From a checkpoint of a small transformer trained on Wikipedia.
Size: width 512, 8 heads of 64, 46.9M parameters.
Architecture: RMSNorm before and after each block, tied embeddings.
MLP neurons of a small language model. Each row is named by its layer, matrix (down: output weights) and neuron, and shows model dimensions 0-127. Each number is 128 + 24 x the weight over its row's rms, rounded and kept within 0 to 255. A neuron's up and down rows have the sign that makes its largest values positive.
A block is one neuron, or neurons of one layer that tend to fire together. Before each block is what it responds to, as a language model described it from the Wikipedia text at the highest values.

Responds to: Anaphoric "the" + noun
L4.down1317 [115  92 123 169  86 124 183 101 130 158 106  62  82 139 132 138 139 106 163 119 130 117 104 118 118 132 123 134 171 128 121 104 127 118 160 168 134  99 151 140 115 136 123 135 137 112 109 113  99  84 122 111 155 139 100 132 160 108 116 120 190 130  83 157 134 160 146  77 169 162 136 125 101 105 106 200 133 140 140 107 143 129 118 134 143 140 162 135 149 163 114 112 135 140  75 111 159  93 104 129 119 130 157  99 148 152  98 169  94 115 148 154 121 141 103  90 133 124 115  99 123 141  69 106  93 127  84 110]

Responds to: Acronym-opening capital fragments
L7.down250 [155 120 155 137 113 103 168  78 139 119  92 158 121 144 121  79 106 108 147 105 118 132 176 113 112 134 132 108 158 122 126  98 132 157 172 112 120 142 105 147 130  99 112 157 109 149 121 128 153  90 119 170 113 109 161 119 152 123 173 148 100 123 102 163 132 155 138 106 115 128 138 141 139  74 125 115 142 139 113 126 122 127 123 153 144  74 126 108 113 150 167 163 135 119 139 122 125 121 163  89 100 190 116 132  84 114 143 151 125 137 108 143 128 136 129 136 102 110 120 136 116 134 163 118 127 105 117 124]
L7.down278 [111 151 124 111  99  97 146 148 118 165 114  89 124 105 122 122 122 144 158 126 121 140 114 132 144 107 156 132 128  85 105  82 107 102 121 147  76 127  93 138 147 112 111 139 166 132  95 104 147 129 136 130 129 126 145 122 146 147 107 171 124 130 129 161 105 166  99 101 137 108 122  93  81 132 169 128 111 177 121 105 126  84 149 124 126 120 143 108 140 111 156 130 145 144 150 155 167 126 143 132 104 137 130 135 138 130 129 148 120 107 110  94 102 136 138 112 102 161  84 113 141 141 155 149 140 134 125 135]
L7.down463 [137 162 124 138 106 104  94 145 148 175 118 112  92 143 169 116 123 142 115 106 121 141 140 111 144 126 154 130 101 156  94 114 125 190 104 124 129 111 110 123 109 125 136 173  89 163 129  96 120 118 103 131 146 143 194 159 161 109 117  90 121 141 170 129 133 147 116 150 128 144 112 129 103 126 135 159 128 112 108 151 138 165 104 102 133 104 105  97 126 153 146 124 140 131  95 143  85 154  87  68  86 195 127 100 131 146 117 150 136 115 135 136 121  90 102 173 105  78 153 139 126 136 100  87 139 110 155 136]
L7.down610 [124 145 152 141 128 141 119  89  94 129 121 164  70 112 147 128 143 134 134 137 102 142 112 163  94  78 163 142 125 107 148  98 106 140  89 140 177  54 140  97 159  99 112 149 173 130 103 131  89  89 141 152 116 127  81 102  98 142 137 122 122 128 148  94 105 107 136 101 102 155 116  67 113 103  96 192 152 147 130 110 138 101 138 133  83 141  82 101 137 156 134 143 155 139 155 124 129 131  92 127 149 102 159 113 106 102 138 103 128  83 125 137 113 126 112  97 153 134 126 111 127 135 179 134 157 118 115 134]

Responds to: Subject noun before verb
L7.down692 [103 147 109  83 139  91 146 146 106  72 140 119 180 111 114 163 140 111 105 186  97  86 100  71 143 102 126 161 175 116 117 143 130 126 121 109 148 178  98 112 160 115 107 101 113 126 163 125 119 124 107 149 101  83 133 121  89 104  90 120 170  88 123 107 162 123 101 135 124 133 128 156 129 137 106 131 111 128 135  90 107 133 145 133 149 106 145 165 130 118 120 119 109 119  98 182 129  85 175 134 144 126 181 130 139 106 138 127 147  73 165  99 143 114 147 103 125 152 153 140 121 110 127 144 125 126 108 129]
L7.down882 [151 163  82 119  94 105 167 134 142 151 158  99 113 117 152 161 109 127 110 184 154 126 141 131 129 106  60 151 186 120  96  96 139 145 115 160 122 152 110 150 129 169 126 138 110  90 139 140 142 120  98 140 138 107 148 165 110  97 113  82 163 111 103 150 169 100 138 174 131 118 148 151 171 142 119 134  78 160 141 145 132 149 159 119  77 137 135 122 144 134 124 116 146  89 126 134 158 131 149 162 104 120 151 133 110 157 146 115 111 122  98 121  99 150 129  76 144 111 148 149 120  88 107 105 118 101  98  95]
L7.down891 [112 155 139 126 127 133 182 119 157 102 143 136 159 126 121 131 142 147 136 116 163  88 141 103 134 130 101  87 155  62 138 129 122 154 144 133  98 123 110 110  99 130 139 139 162 131 138 136 110  86 126 154 108 127 112  66 118 118 111  84 158  99 169 129 151 102 133 110 108 162 131 158 164 125 128 114 111 141 105 135 132 120 112 136 123 126 174 153 143 154 118 101 129 146 107 131 119 139 141 157 121 125 152 103 154 126 102 136 177 104 131 198 135 159 146 153 130 134 132 121 127 128 116 145 155 124 154 175]
L7.down893 [ 99 153 115 103 133 143 182 138 130 104 101 124 134 125 139 120 122 126 164 112 176 115 137 109  55 130 115 109 153  92 129 123 115 143  79 135 131 131  94 142 106 132 159 134 161  91 104 129 130 111 113 148 145 128 141 120 121 112 120 127 172  85 130 121 138 120 171 117 149 131  92 124 143 128 117 120 159  93 128 127 163 111 112  94 127 144 155 132 142 146 139 122 133 125 150 164 106 124 160 143 162 135 124 101 148 134 139 106 148 137 126 213 162 149 123  84 158 117 145 130 124 133 159 118 121 142 159 151]

Responds to: Repeated subject name
L6.down19 [194 147 129 133 110  87 148  81 163 106 120 112 112 144 128 119 146 132 138 133 121 190 161 190  95 128 133 155 161 130 155 135 133 135 153 135 121 118 120 107 199 129 141 120 128 141 127 130 157  64 123 130 126 128 156 186 158 110 136 182 128 125 102 116  91 121 138 154 102 122  61 111 122  93 119 112  95 126 156 103 138 111 146 141 107  69 171  99 112 137 159 146 131 147  84  64 113 119 160 107 147 148 147 140 117 146 117 138 127 138 127 139 164 150 140  97 163 168 106 146 145 158 125 140 146  77 101 127]
L6.down679 [133 113 171 123  77 161 134 112 160 133 146 125 125  96 130 165 131 108  95 177 111 133 124 147 137  95 122 153 134  79 111 101 105 131 176 137  97 116  98 141 133 107 113 102 145 160 128 140 111  84 120 139 132 104  99  82 176  99 166 103 132 126 104 132  85 107 166 119 129 119 133 119 167 111 125  99 121 166 150 140 114 133 114 159 155  95 133 118 114 123 146 166 134  80  97  94 104 108 150 145 127 140 131 149 118 136  99 135 136 192 126 167 117 128 100 101 126 105 132  88 116 152 152 117 170 152 100 119]
L6.down791 [112 121 183 108 139 116 182 111 153 116 123 151 143 147 140 156 138 125 138  91 146 107 128  94 139 171 118 104 150 142 125  89 108 137 145 113 144 123 103 155 153 135 162 152 144 153 108 110 123  94 121 205 129 150 141 139 145 155 123  89 149 106 108 123 145 101 106 146 145 143 138 140 149  82 105  80 132 137 138 145 108 135 170 186 158 127 112 137 143 109 117 116 145 132 117 164 130 112 152 135 116  97  89 156 136 158 124 105 140 119 108 117 116 130 145  99 119 143 120 131 130 118 131 130  96  91 129  66]
L6.down1255 [112 122 129 133 146 152 205 115 129 153 135 141 129 124 136 100 141  56 167 129 146 112 168 148  97 126 136 128 115 126 123 152 142 136 106 115 187 140 118 120 148 117 122 104 112 102 118 141 128 152 119 125 173 104 127 113 118 107 141 131 159 123 144 131 140 149 141 122 108 111 146 122 113 105 107 145 112 122 114 143 116 105 126 104 124 149 145 119 104 107 128 112  90 106 123 120  85 110 152  86 166  80 130 114 116 100  74 112 119 119 157 223 170 147 123 127  89 133 142 122  83 121 130 151 142 138 127 132]